MLP neurons of a small language model. Each row is named by its layer, matrix (gate and up: input weights) and neuron, and shows model dimensions 16-111. Each number is 128 + 32 x the weight over its row's rms, rounded and kept within 0 to 255. Numbers have three digits each. A neuron's up and down rows have the sign that makes its largest values positive.
After each neuron's rows, "fires on" lists the tokens most often at its 100 highest values on Wikipedia text that the model never trained on. A number after a token or word is its count.

L5.gate0:134130103102135083098131114112084142082122176099149134155110135092082108117082165094191125157160151133134169117168081139128159096145076141122123133106127157141098140117153098099171154097165133161162179116094110135067187095182169075145186141098233153160151114143093111117104112084115137175
L5.up0:119063155125121124082123147101187111143163115121147154153146116148105110096141094104179129207102133161198117062187105134109146081120141132101133055113106128122184136107180076136144114062197115150139133145050109077158133119108164110152138137154157146135147190111113084168124120140098132152
fires on: "y" 24, "s" 17, "is" 7, "za" 7, "us" 6, "i" 5

L8.gate675:239111157176141100118170137121106169144129118179159171129099164128091130121123164087091105093085160166179177120161164106137120126189105150160153151120089102121177142151066136100141198163160120081111150135150105056149143128161157086127076168172149150112140148110137114150139086124082125115
L8.up675:180099206173134116133140150147131187135159112112125074115165093144173123096129099106085153146216092144172138113159160088141139114192108158073140124151148075085186110120067110109106087144153151156154117127111148125120140114091179087121116134137160156097180173086080118124138165156077158191
fires on: "," 30, " |" 18, " and" 18

L7.gate776:105111150129167093178123092064094168135164091116161140155049139116115051151109163148152078151160144117093108159143094141133080158036159173083123116135160107113121147123101111117117129109167111096111147162115077121125147096044157116153122126137152139067111145143196170110169138147181171141
L7.up776:148069156140147086124139147095156098122130125098128105103108092108140122164155051100097147164113128111144156068131142113116145114111100158054152130091119027130151116103125123134079125180118132108148174059099067089090131158077104120099175126125137146183148114197112144119128120142034068109
fires on: " is" 65, " in" 9, " was" 4

L5.gate498:210144109175141077147132123071161132190139119127090118035116154081202083179108172107178159119068103090167110176118102111132156162170103106133145137134133163103141121101142088136156156153147121170104074134161137142132104088117143168104132120182154129151098105099131134127092086167118120099
L5.up498:096131162083096158155196159102088128147117123143122074135122110089182112117152178148134143162073093158102203138179132147166164100134159142124078148197085103118093124104106167105152148079143114093164119127116161106062137147110115144063130157172153134151186156117137119063115106125080153143
fires on: "s" 80, "es" 11

L7.gate263:130124185150131099173083122139086126121114089130140110076110098134134117097125076134170106135136135190107080157139107109145110092149107119106112115081181159156162146110095097178179121133120128138148156159130166066102111158175107065167149185086189171160094154129150170114140086154071094123
L7.up263:156100176134139079139150171146079101111126110182072131142104156167153174185072045134177094115083142102141159172080125131123100132114182133097078099155147158117174100151121105090151117115165113170141127157143197084132121197158099104155168107135169126147077181143127125096175116082116151071
fires on: "|" 29, " is" 17, " |" 7, " Sch" 6, "ter" 5, "je" 5

L7.gate381:154126165116130146157128123129096131112154085124062151087144113153150157096132126166194142156172111146100146066161104092096132150075086114104131158082128156088133192124102118096154152076176152116142052148108112133208090130144141133125095184104178118146119143109120195053065116113153168077
L7.up381:166098113118149074124169130105127062110081142140118126077135111147093169119124148106086048120096113152100116173133077136130106181130146101130161113119148155175135128156122128130173156056117163086136120123143135091096147098097128121115056097141147141186108102136128064116108141128135178032
fires on: " c" 35, "f" 17, "g" 7, "cc" 4

L5.gate334:101192073148112080109114111162068134039153161127138114159139052120154172185122140165099099137195113118145134168099101185123131096125114184157077172109171143088153146115143103068100134122134184120093097154156193091135086039098127095144143141126102160099137148099081131142155101085150106091
L5.up334:123162148100058079145150137124088084139120174099130127114178131195140144105153110118133130141058128145141144127121138173162089117144187124114116098149146160100130195114154039092165117139112097153147107167127198122136165159203167136151099154053107136139162095165118154123076104126091164060
fires on: "s" 22, "st" 13, "d" 11, "t" 8, "z" 7, "gg" 6

L3.gate34:097111125080118137161155129124166094117140214151169102147154042120062130128098137171138092120147169126114183163122118098071094105123122179141155150127128114134109134116183019128099146113155145109176105168108090097113114108132124112062093076149129118176190108175171141073121099127142098132
L3.up34:067114128158173136092104102131140147114092133114123090167146121102141115069124149111117048105126108159119142103139142176113129110129152112108089104053115100139120101108050101103180169150134177171168123079099107097071160185074150077127133156152108182147150166143107106042164110164134101132
fires on: "e" 23, " held" 6, " located" 6, "ed" 6, "z" 5, " based" 4

L7.gate519:164084142152110151135147082157110152157135087167181100120124097162159159183095121167108144148121106182133150171142080090121142149165099147151042150123100100136109104137102139140113186189078190140217082096080136130103108087167136125120120123102163214089157131118096163078082150102153185126
L7.up519:100115157120105153135146071113126107165147137171147128181210170150107160128121143115156165179117165162114130128158163076066092119146130158134134142123100134091114138120097135139110184162083110143215109111125099131148184107147091086152149097080117197117103132142162188140101079134069117112
fires on: " of" 36, "2" 9, " New" 8, "'" 7, " office" 4, " " 4

L2.gate344:111103110170108157112111146168132182126132099110168113210154116072115091076109099120102119111124104200170128111140116144106137128071104148088165124125206170102133165177126130133101151159121170148136082127154145120115158082115088120179119128055177161168090237094104201157129145141143124087
L2.up344:185139208100123158144142139127165149117129118198169164209133071089126121116131119161110158101153132191138116119148123132095077139117102106154100159129173186135108137147099147103113142170096140137096146134153199161149103104181075123143113148039193065215156166121154140192154166132093102112
fires on: " its" 23, " land" 15, " water" 12, " air" 11, " light" 8, "ish" 7

L5.gate455:088128138086126132147130108120151061149074112154126107144094094103158117159104168139177109120116099087079167190139120088138127142117162112153100166107131151134185080094067134118153172111146086153118118123117124133054095112132062165115127108137060197084071112120179127071060099135133129134
L5.up455:118119111136143127171116098142089137109095107101123171213133083088152136120155134170153194183090129088120108151199075148122123161121099143145077134138090132161143139136156139138114112081109083157107140102093141116087125066154082083066126114116104095121126136124165166079135143090125166148
fires on: "s" 21, "ing" 17, "ed" 15, "e" 7, "es" 7, ")" 7

L3.gate794:163105056161076124127157161126089161167207103137185132125082140083152141115097103175134152184142143128137137139100174057111102104147160132135091140146142189128173168105138229166131098119141134076149164122105153146139053139115151099082128119073149117142127164138123146097162158168154102111
L3.up794:119096128160135169097156107127171139094110120183126145094069095057151148109102117171136143169138113188164107117089081085131141127117142131085083122121133146098124089123130170147137169161091158084075112092102154116102108158136124181074055073142214128120124132110167152116096187143172101139
fires on: "-" 20, "o" 14, "ho" 6, "." 6, "un" 5, "le" 5

L2.gate639:103097196115176098146135104084140143159113116149143152142137135196130162149110109052151162084124139129082111167140143159107123070154161128158139187141141177118106158131121130118182113160150109129142205108079114182131126144098100123166150141124150160145154121155124150037151135218130152154
L2.up639:127114140149206101120127159111141149146179105157098113093166112194144146118108116121105109090117132131111078146135165135129113106209149160168069179150120158123114142096133136153133050086156139164102118145152115109126162145093085129186148127122131111091154119157126126096125161169111146075
fires on: " |" 38, " to" 14, "je" 10, " railway" 6, " for" 6, " we" 6

L2.gate57:138082112174119093132123117161115163093138185149115119147145073149155113108105155204192151144098126135120198132143057121166145142060155141147104150157128140117125139160132043065100137154107104126138064133119119117141083101111147148127106177108118160184109090069115145100131118120091140094
L2.up57:195056078146099134137111106201095131131127145169127123147143071152119154131083134176134176145117125126102176133178090102152121164091134185178133146197123130133118164120134140087135112144078096118137150104133140112143095119132147190156079162108159178201103107070179161132116118096098078102
fires on: "'" 32, "e" 29, "t" 12, "ist" 6, "a" 5, "d" 4

L7.gate369:127096143097123076170128126143123134148169197178069149177158155081139119135100162143185114129070144182074181096093095135083121107103119148145108048116071119122149158162126062125122135069081116107131122144165155180146142128146143110135139079170078150115154222075129136117111087137122175146
L7.up369:129091074148204115141136131109103126130115144175083152145135181135102111085059108122159094100123133186105174157114160111149175059142102167171120138137156138187113173125114121100178089105122135196123130150129083152093165143110087084194161093137124183087103223148102127171169064133080196094
fires on: "er" 32, " Per" 8, "ter" 4, " Her" 4, " Mc" 4, " far" 4

L5.gate192:148123141108135089199169149127154148126114111219143134173117111115075129123148111052142104125164128139117101168099114110142137051102127103104066118182090122106143154188141122131167184157135093140143159114128156124159153170094121148124094112124135123168096117076149160103103121165145033105
L5.up192:166069136088087143174173133122105119117172125155131164174094128102057129093161084115093074156162105096108118168134120051076118156114119146125076120180168140129165119128136131053182215204103120161111092111140202132152166114133180129190142157049175152132117088169159145135108144176103094120
fires on: "." 87, ".\"" 7, "\"." 5

L8.gate745:207126139137151136123057143133184185129118190138102134132092157121168145127076110112184139184127140114116105130159130141124087128106101146164146160182175203155119124123088150177135147117136085183108109084107122153139119127168179141115101096163102148108090139114100131117099119099168147105
L8.up745:177178125164156156130132117103159160143149080080139141187162106141163180143135121136095113079111094133163099131099091113101164055102138137159079137076097125145119102108092143098160190127102114132143105062113163176127142143122145134115146055100088136107123151096147191139153081116110137110
fires on: " |" 33, "-" 16, ":" 5, "ta" 5, "," 5, " by" 4

L2.gate708:074070138100125148120161108090128127136148181097175067115097107086101174157131154128107139135123130112078102115104151113109148143060028184160183064181101073152111156079188132120099132150153071159136172157118106102081178126136147110149122111126148105175118136173148068110175105131151151134
L2.up708:052077144090154196203154132089109157120090164141110107077134146155096174160132091081129107084145140202074143147165107163101149118145136122114127107184096119186086135080120094106113143127125128110115145083120094132138113143152091153101130162166115121127090098110161156118121140103160118158
fires on: "ed" 83, " by" 15

L3.gate245:090169138163177132155130117129182116175077143058139168095079176112159177171149105104122161134132129082120132131106126076121127097069079105127178077115147081149097151135124157168166153129105133103148141131189059129159111121131107137074164150157087154126115107189165107129176101091093104127
L3.up245:165070114139132157133140082133147146154096185067133107076157126115142136139095136213159117080155058120089127101124111121105064167173086133150121103103117116121137162119138129077111149103103159150168190081133071081083102118143141075093155121135127116062113146108157152160108147158158117156
fires on: "'" 49, "ed" 5, "9" 5, "id" 4, "D" 4, "G" 4

L8.gate149:133174114114111108115070109102202119122162085107198150101116150174135080108146169037161082141135147138133138125154106076083130144104140130142106134119109122110167145123147059134097181104143136126120107127093060124087190098075125095119131133177123116094145147116158181122110137119149120187
L8.up149:162138109116148162091092098069106093145122153143128179146119089160133137106047096076089140111160127132164201139131166107107150182119158105078115137075116095100100115105126076112086113105158131111092132106123132124150196148097077104169096109197097178120149141129215178092075134121144059156
fires on: "–" 29, "3" 22, " to" 21, " –" 12, "." 9

L3.gate830:085124057109121084115139052116133104174149121162100080117156169100036131113136127058115143131136154126175148158118185125148132122148189095124165124125128069203130125112131089089161135117174148125116128117169132141103150148156086083165181131107101157130097122104084117144133088117093124127
L3.up830:175173143075169143111161083085095069127063097123081151207052176146101167156132143074096103153115157080163082079135112109137135131104114125153103098029084190087144126134156127166113116124147136116108133132073123143166138163137143070156148144119164124140106073148112170150081142138127121145
fires on: "." 22, "\n" 22, " Total" 5, "y" 4, "s" 4

L5.gate254:158144173194121082192175070102176118138154135166146164104129175141083117112124104064150066132113136127130143163164100125131172119160096157191101119129073125137172181135103103128081153123160152104106117188170125072144143176144133170161084168117170074125171180095116139134158097175093157072
L5.up254:112111117131108087113182142154142196155148175131152117203146156126082163138151124104165105129110123158127169146148066130142133132093226108164082128183127091081154074154157151110109067106120117120149179173138117102086129169113096159102107072164130092105127121135140165129163160138106066134
fires on: "." 74, "==" 15

L2.gate403:133076137091106145163122149097057100168146119164089108165101152081081111122131122112116118113092168219084132127147176090144122084173093167150135088150115149160144130082177124176079121129133122124179113157147072098111129172169116133067158198136068110127131175098127176074098140139116073160
L2.up403:126119102180097151180108161154102121151105110169132139116092086120102130145149114128077080131088132170103139154134177134127085146183120167195099030134131161180131120123115111156118128168150140125165133142150080120086115130188109111091168180140035149085114161127140119082101129162084133156
fires on: "en" 24, "ing" 10, "im" 7, "ed" 6, "in" 5, "ter" 4

L5.gate366:105136096113153110077107186144126159168188133118082155174129118159077147067097169101086130124145168159127131109098147144088175165152198148082138043095102179113096146100093087053104117138133171127095168146140120130140144100115095186176103154109080119099146120131172143114110106152140134109
L5.up366:102156162131096192120162112158179120161130092066105120101142098130138134117125138184179129080093151132096113174147113204136033119157094152167106104166165170141113154134154098124123159113130142099172104104139136081165093074167101100049085152122124139129090151093107114117130148135114129155
fires on: "b" 15, "ch" 14, "n" 9, "ge" 8, "c" 7, "st" 7

L3.gate515:134085094129170142120124100092161099171092115145086077179116134123133150107076127117148188121133091122105134095139129135089151132074163084164116144145174135170155166172113156096093115151111099134130161117103165128130130122094196068166122167112141161096118153114110111107173186116194137095
L3.up515:138094153122087101118167116099109125142163141133084134111146087160116137073170110167168125091147107173198130189117175129118077128118133101144178128137155130143152121139131058146174192110101148165149137085099122123153168118134162146062109092110228113140046115083145094109050105136179170097
fires on: "'" 74, "^{" 6, "lic" 4, "l" 4

L7.gate611:121230131123064158166130171096129052103098084207091144082204122136161141129064130112138134077146133121157147118139142130127137130085082087079119116121089132157082103141183163150124140066138159139114112119164098176087122121143153115122146127065098146118126094140080162123065131136060117136
L7.up611:071099125136095083140135166105094085150130084058122133107124111141091173109102094143113194140118150139128174148117105122125109146064143173095113098135174197120116154192178116150130145115114118112170125111182135068144141167123132123191136090133097173073104093110203091115195156089152164107
fires on: "9" 35, "1" 12, " Ru" 12, "ru" 5, "8" 5

L5.gate300:170104146139167119085142157110136084135115190120165098150088078145122145144123120175151154119149124072129137109130116134096091137121140131184077130083124140146136122104179113113151110097136128134085132137106117157142190141138142196201126115152125100068111127116122133100066120086119149134
L5.up300:158058127121120074134103128169101135083135153125139132127191142128113126189090146093190150132096170157106146118115168132143175181125132141153089149106110138113124086115098135098074164123164088123110157118118097130153109085107202164179088092140088181144119176039140127115130138145150147107
fires on: " " 72, "ver" 4, " Succeed" 4

L3.gate800:128115178085158162134067148150210162120145117143169140148061092172093098067135156084124183094116111141129171093110121127150137073155124129068108097142114114120121175192141105124120127145143095209099103127129114114083097115164092080105171166108109121089148110120152140080131104119143201118
L3.up800:083115103124150153192156097133138155129109102121115109167118108160195125097091165162134080119148081099102112089126126189089137105156128091065141176170066108132133178115094148134165148108122089116076130070129066103128112100089117085155097128076110092115148102122122151138114160148172130124
fires on: " as" 63, "ing" 5

L2.gate387:211093144185126111146124107107173139148105128229153157170162158049138128075100106134097128151166158163103160165148078151076203175102156129107096129125175171164148167150122164114156102128093120052150122121151154127143133134108156198167116122117195132077132143083080102119125112073138200130
L2.up387:155102132086128114128205157121119146173088100097153111175136117082136123101104087137135115114129158153132099186179124128140150171128131129092101145176140140145100136093138198128092089127016129095099131163170151099130075142164129182134112163163179107129152146094112129078045095137082103108
fires on: ")." 15, "ish" 13, " land" 12, "?" 10, " air" 7, " Earth" 6

L7.gate810:177101093113208133200193175084148117171136126136145115165121119090133143162179188121123081115139106108156162104146108101169106135108098111152110125196116124090190166144128124072147204147138122083150149095127116131093076114110131086156138073107131087087089158117185112153131127070132131109
L7.up810:171141109166107107157168107193148125140109139132117111131145155150084166077139152075072124157081137071114142106163163138109133146181164147086122102092079095147165202090180189152087074120113145105112169091169095115092116118114113062090126150148153182176129085068098123080118113118069107142
fires on: " and" 44, "," 21, ":" 10, " time" 4

L2.gate813:172097114099104143103115096121116157150139115160077132156137158207111104194131124163139141087188148143123065155157112151076114144104109095109146106131136165141164187170124145114113090108155139047142142121104109168133069112123129168147172132157068168141135196126118130071097174145141112212
L2.up813:190125109163166131164133121165132167140098129100107134052092126152100175155160122160109044126088119099132140132168101173094112093134194101059153148145102110121141175101094092129114064165152115138095112054078146162202106155167181156161150106117105161145180091112163105161155132121154156146
fires on: "s" 27, "ir" 14, "ation" 14, "ta" 8, "w" 5, "'" 5

L5.gate96:188159108089103137112105115129091103124125151117171140133088102160092124157071137142094156157107166138128175184116141108119168092116119142088118101198110107119102142161133148115167143064131060117077183193176117129135163178126130133135077089123086138197146072098180111100131129149169079131
L5.up96:152135089126136123162149129095143163221158138106188181146104143134151131126158124195136155174159115093075096085144171108126134186147102150099166142154149097156128219153109098150161115115091140110115135131175069112193166151100150085144120088112102138083144140108082153093141174152114133151
fires on: "\n" 22, "-" 16, " as" 8, "ro" 5, " in" 4, "hal" 4

L8.gate260:162164204118122108146164160170128161121077111159135121111154131129070114115126113117120138095113110154111132049128221062089065040076160150123132115141105177102112138108148116130136112097125103080142124113169092090127180132114157161096172051123134139096088118131051082097082133178125136081
L8.up260:097215083151124129147166227162159120159148141122156111093144146122121183101097133125141125121130097177074106133182183126130136134090132137134117057124133134089151131161109122167108150114190173075087118149085077126163116101093117128182111089183127120147070095126100155131104166173102122136
fires on: "7" 16, "s" 14, "0" 12, "8" 11, "6" 11, "5" 9

L3.gate553:111181148105096087063112141205130139164094134159155105078117115143138141103095103133065150113122077094079114200102117170114144119116117087139207154138098127180121107165142083096081141163120149156071143096172087177133116123135079156130137138129105100104114166068133173142140156087140132120
L3.up553:124185089154141079096117135162136165094153117160141119122078143145098106104176098075101132159124103115049126071099131126190052128134139103146131203174155168098117108131121151068157152165123091112085117105143134122144123178140118148152143104137081077133118130103119098205124127172107149103
fires on: " UTC" 13, "s" 13, "n" 11, "per" 7, "Fac" 6, " Hi" 5

L3.gate179:146080176186146103141071140100171109166140170098171105095105109133146107163137135127101064098150146125110117109096153122109096042085146095154146140096134103076138160118150102123117152148178100136123211064122137087147113136056142155120121098093080149128135177153137128112122117124140156156
L3.up179:154122105134158104111158117141108103175099125064131075117134145156165159135139098003137098126148120186180174170118143217126169203139097056081141140153096118117136112149113080141128126167067087135138100163170135132143138106147139096132128158128125161129148080139104112163206121186094073112
fires on: " of" 39, " in" 10, "at" 9, "s" 8, " along" 6, "sp" 6

L3.gate466:163118134133108147068102163102123141122169163126115127139161065166129144178132156152104106123188102148182126084128017136170139145117113160080117138133158167089078129152148090140134162147087117115075102127141107150169143164119143146142088137148170152084072086151153131123129144150070064154
L3.up466:103092083092074138111143087165115089150146145134164098140161108144085101203112179117141140161152107152125103145099138136139097132111219117192152139093138134137126094117097131083106129139129121133170120105018141116052063145051089073136118133176199215108086146137080126154082141113165092095
fires on: "i" 12, "e" 12, "ci" 10, "k" 7, "le" 6, "leg" 5

L2.gate98:121161113231143152127053134063174140071108138178130153137070087113152108102055137130085184186148162124143159081118120134109121119107180108132117119117123114133125100130123155195140150073197160143160109072157159125156143085133151119105106087125082194108087155114068165106089123144141153156
L2.up98:161127084239135119180135119098168095158168148124062127145049096109091153100140140120102183182145157121183125105045143103116157159082147112138108115173075193119132130115117164155091116136141154109169138066125134166144150095111111103123074085135138168094134170108097135161103125151137126160
fires on: " of" 34, " /" 16, "er" 5, " by" 5, "-" 5

L5.gate357:152061101117111106133137131122140061133158098158125132134081189155117180128109132144107098122203135190163125140158071120098103159142159084096128125080058100115135144104097088152099111155083124149129124096091104162115101110176124039145154102133134182153107139085138139107154132149153208156
L5.up357:128109187169130187166103116108214102100119146182166103063117071178161087169142045127169158126116138110103174161127147138124138121093120072159116128149128089122139227135083108123125136154116170093137130165155113138111090132099118129069121135131091120128075128171113154191093129123137150164
fires on: " on" 46, "'" 34, " of" 7

L7.gate34:164190095224102189101204132108136100152152088166134103134104136062116155110115126161093148120117144126124124139127166124130160077102127137194067113092160112171175161150170124120119152117103141145175142138119102092122058121157179129145133155146149160141101121160118165116105116161110116128
L7.up34:135172120163174165147118151198129147109084129116171111151154093122172140054104153102107093144178193149115066125109074104107130096110173094152147209155168132110127116132113155200145178126158132072165110118097086134142123151134103099129088129124093130086161164098125118203108134077173159130
fires on: " and" 18, "." 17, "-" 10, " San" 5

L3.gate829:107128144125104131144158095063104079137125155109147158132132144113108085164061110116087104169193164091152142074142097176109170131094125154109122179153101144133115155141163079160161095096103127111162116123100137151115129191115100151064106073127199196139121135164183158125098131150142113153
L3.up829:162116152130101122173109150111150137108105113120169148066086158146150133154129142185117164139182177074117125139117136143159114235174139131097153132190111091107133104126122157179103188167130165151133122121146129099072120161114086156121133105141117097167121195130075098123142130094074183130
fires on: "ad" 20, " —" 19, "f" 14, " out" 10, "fa" 8, "-" 5

L5.gate609:150094103136156082119116106136126177190132136145113207194056156179079150130108122104099198121140081141143174112105157127124211149142114066203153133165146122113147133092180099129113132123073094144123146151153125160142141174098173077090154129130086130127104087158150116132133118159151154129
L5.up609:199148082178156118210167162124132166120139088105148193142150107144099091138166102143097115169142208135157068123157162122093130103193135145150079119093131114103165099100144182065125166178102126073117139080174117131132134075154181140155128086111095086166116120145112198097121162139170133118
fires on: "5" 16, "s" 13, "al" 9, "6" 9, "ic" 6, "c" 5

L3.gate467:173165161151170099111120132106166090106136204086103177134144146092179152115133056137119115143109160106169132121127177152116137076103106123105076083174096168138090131169084052110185114062156123138116141198135117217158115151132124154156099112135126149143094108112132140119074115161089115055
L3.up467:101148170132156122109108125128118162157160182106087145197095179129135087051093159140136097112136157148135175086126118095129163107145129097171108147137116120146159119108166073059128168091104143145100111141153209090142101115071090122125124107122145159213138170129136174126144123130173178152
fires on: "er" 18, "ter" 16, "man" 11, "car" 9, "chi" 4

L8.gate16:150088060075172133163159148161162131181093201138115092124135078146107171147048128139118117113170123102105167109192076076103127136092146117047124130133083117118116182102132154137139221150087125151150088079085106162095104145146167115137179124114112136089111104112139181110103139151161100089
L8.up16:070127130080155156090170070121120110125133157144083186097136155142126120137116126112112093108078121177062145139148122141076065120111144090121076117202133169146093139052105107144151207174077162121180159088074120160083143101146103099140098086058149182141111156093152102143143116167140151124
fires on: "'" 63, "6" 4

L7.gate68:160172116101135115189101125121082122111129070197113101146099111157091106091153135065121148141137158150140158086142093076163160146157141198126116126105129128183141128127097141161096134127142092123170065156129122192116087164102122102108165110101144161140114137145115237152147100161112137094
L7.up68:201206160125133112149067089133184101071128092154165110144161096127115154119184127157162109080107174058117105156118163111152170150139124139139163116149112099101123137116109156081119114169124126132112130154142173117160118115097128151104169154173150099086091174134122097134060145175109106194
fires on: "." 73, " of" 6, " sq" 4

L3.gate632:109101092159122140052154103137099155146156132100125140129108098177170190125103148105187094135093130161072057081113066106126136150120123104124137155141110142126095125118091151072035176175122173145138134047069165135086117122150070148119132112143142056126148135124173100121100080142135122117
L3.up632:135156132134150149109099140096136175119185038142135146133107168083115117141172170165180078107097113158108180166182142129122102124137114156107099109055129145130137150136105154109140131106118085133101109110135135121157117126121083098116143106129141070092123127080164099093114041136111115178
fires on: "g" 16, "c" 15, "2" 14, "p" 13, "b" 13, "en" 7

L3.gate804:141127121149171157113150120141101144075059121110130142164155152088076105100192133123179121095108096171105136117112148066091058137164077201118130143185079105150134117108134046136112078154198070185127160115130133143119126123142156110100159101125190081131160134137161119112105133151155163152
L3.up804:073137078108126203118155129134143157168165101121126209123182132106122107105159133178147137069147085119151138185079138136104136116121158135080169108106094115170093103064182100138136175092113129112071113161173140086136157170134115113166161194131085124116070118117141083126161181107131099131
fires on: "ed" 45, "bit" 7, "mit" 6, "dge" 6, "\n" 4, "ing" 4

L8.gate273:177103126111091119173101127156167148174215106119159181108146113116065139097109052134132123104102153118180134093134099145141107085114104153187091109134144148158061157173096104072181143125185100151145145148135111146092098136084079094072079148134148132090169154122139150059137163089107128085
L8.up273:160111116083154132096136138121165047102102182142176066117099129072094113145061111131116117139125133155132146181130137113143175135175119110175156164187179176156125127208130130113116148132125112089124165126056088103083094153103113097163146151110202164156154074156148132102121125106162123147
fires on: " c" 30, "c" 9, "e" 7, "le" 7, "cc" 4, "u" 4

L8.gate488:159091158077168085097108142101179086093077131156116131152072160103095140126137159079149115193120126092107117109158131083151097158105102182104118093136072141122180157103138195152088169113076170123144083155149086173119158114128084139170182141100133190108111152117129105136160190161099121107
L8.up488:145090175131131111128142127109159122131095189134165171126089151125156097184088078084170143175155158182123107117177170081090099137147159126156121153102111116137119117070168169126066110125155092154107133098135102133131095142142103133080118169192101180076123138094166122091156123185136070164
fires on: "\n" 31, "." 17, "0" 9, " by" 6

L8.gate794:160148138138110092137168139159161128146115117141113127184156146160181094157193118185153144120127148106102103114136114169116076149117127178139152095126242157087158073153179102072138086168154130100149098152109161156181118102082159156137066111152115115155131163125159094149106111146147096160
L8.up794:139095118129057148123140127182123150119197115123141095089112156102099076164157106218090144166131191149077161109100142159157130230056167117179109142089144134107142106139150146048133168101158112139103077145111115136109081161108146139121101115123092114207085152117111151156103124101101125148
fires on: "\n" 30, "-" 21, " " 7, "o" 4

L5.gate770:148161125075076130151099104148136139115137118140155122118069141143115143183135152122089099143130152098108124126185110137166070132102050152173076112152024094094065151163107119187123157138138105111140138118129121138100096167086101146150129139126100166073163185094132203159176169101156125159
L5.up770:110145132079109090141165136144175156109146152167145155106202093201110183167137145149170150060128226080157177155159105128190203097151167103161070134115152132120139139160097105102091089079168170124124067145142145170195132081150131088180163157124111158119091115158086123115121158103112135185
fires on: " of" 20, " All" 12, "mi" 10, " Top" 6, " top" 6, " Canada" 6

L7.gate160:127126157126105105168156152084097141122182115240179127081127135137127116127156124095146151136134108149066130191144164139112154142130143122130098109140211109060108117151156114098116082144090100128159123147138066132137110157072132228111180093120110180142075088145136107081123107127074118128
L7.up160:141108113119103176178096138074099096131120098106128082092102139171137108116137101146140134172086169125104174119115141172108132063091125102056121111115119140136178119113185117149142130181175157112052132162123101089099131158131195151148083185135161191102085054139140086090117118133200164103
fires on: " made" 15, " of" 14, "1" 14, "9" 13, "0" 11, "et" 5

L8.gate776:123060124111168100161097119088152183148106121145161132127110145116160113116128151115150088182098125131061128121135114107152101095131173125123146070135061134145088158062133034128121109094117145176116040139108069233135126095102145180109096079121082145139148112181115072103128100115142189087
L8.up776:152163164185112118161154099071140142178107153088155095135102098138172147127119129120127081140053110128075076136160118116103137113126119207110128153083161118059154157114126114153077170089105123163123133059186122130148119099086127122086122125171174167158148146126072140098078159151084081079
fires on: " as" 46, " in" 16, "," 6, " and" 6, " &" 5, " of" 5

L3.gate236:150124107098127115134132085141097143178161133160117119175138116116102108195088155084126167127155153130151143124133148154039097119136177064165171127128121183123109145146172110115095158166076135116089187111130168165099146170134068120169198128162109158156088098208125137074145175139104135113
L3.up236:161160082107107153102110101152083173117134088155072131162108116095179130174151108129117101124116174124132179143119048133122149136178110172099143126075090174070128067128098117136117097212184112110113119059139111080161089136103104151144097154111054108116110180148125204110088128128113118117
fires on: "r" 20, "c" 16, "s" 15, "ive" 6, "ir" 4, "." 4

L3.gate22:132099107097115074101173139124075110090100130149161103093081145144127164186103114140132126150122132205079165139168144147118099078141183179145100153095127192108125179121100161077116070100162122098108149148125123211107111097159137161176135071146172121103134109131107133157051145112078178138
L3.up22:065144133161094136102135134116080161164150170115162127171134132150151164100142078129127105170120150107096128126166128198111114073163098049059127118119141161063141136085113079113129081126106149112104163142086117122154101090143173149163171051168105155128136085100150180165094142140103089140
fires on: "s" 68, " each" 6, "le" 5

L3.gate503:112119208114065146153095154200085110170081148143122109146111070106077059141129177105138134144141128110114138168158126161082092152159154141097163149108078068153168104089154093163077093192109101138050129123141099117129145117081121112143178125106133122094116141115148169157123153137075119095
L3.up503:085108113160131097098141133106091117076170120143129142137133068140059101148102131089149101108128077179106147132184126156135086121129133123119114161084157125108128124080065147156113121074169116125103166122102142081117109125161087165139101136092118125104123113160084205126120074129113181177
fires on: "d" 20, "h" 16, "n" 13, "s" 8, "e" 8, "l" 7

L7.gate326:140102143147107151164116138095109050077103147142124172095131146122144083147102084123091113132136145116113145147159050113138082121156182110098178082110177086069097172151108144160150119136110181088140077142098101158162121123120123113168153149144091159163117161159172163142103165161147139151
L7.up326:091118186134140152125113115139168095124123097111141151104101130078128103116185122065125135166123108040121097139117140124159096099126146118058123115082135053118126112131142206158174095146116115147114134105100125175090142126117132056112148158141124106116084195098108167181140114140084153140
fires on: " is" 43, " was" 12, " |" 7, "0" 6, "9" 4, "1" 4

L5.gate626:110164124121119096135111166135097115173127166210121137142094114105147121161155127101169068128117135117132132163111131113169117110129123093187124140098085084135130147136120169107118183101152140011156121169121169122157092096123164128123082112117148109096098148073130167174129090106138066172
L5.up626:113124131173073086117118112141116165128146114102134112141118186142121106106147047153172112157118171118113137175121120109128156152087147198096126133137179152111187129124110173111113107186129126110136160117097191115116173154143111123181068066097180148131145188117116150150125092153096133101
fires on: "." 83, "==" 8, " ==" 7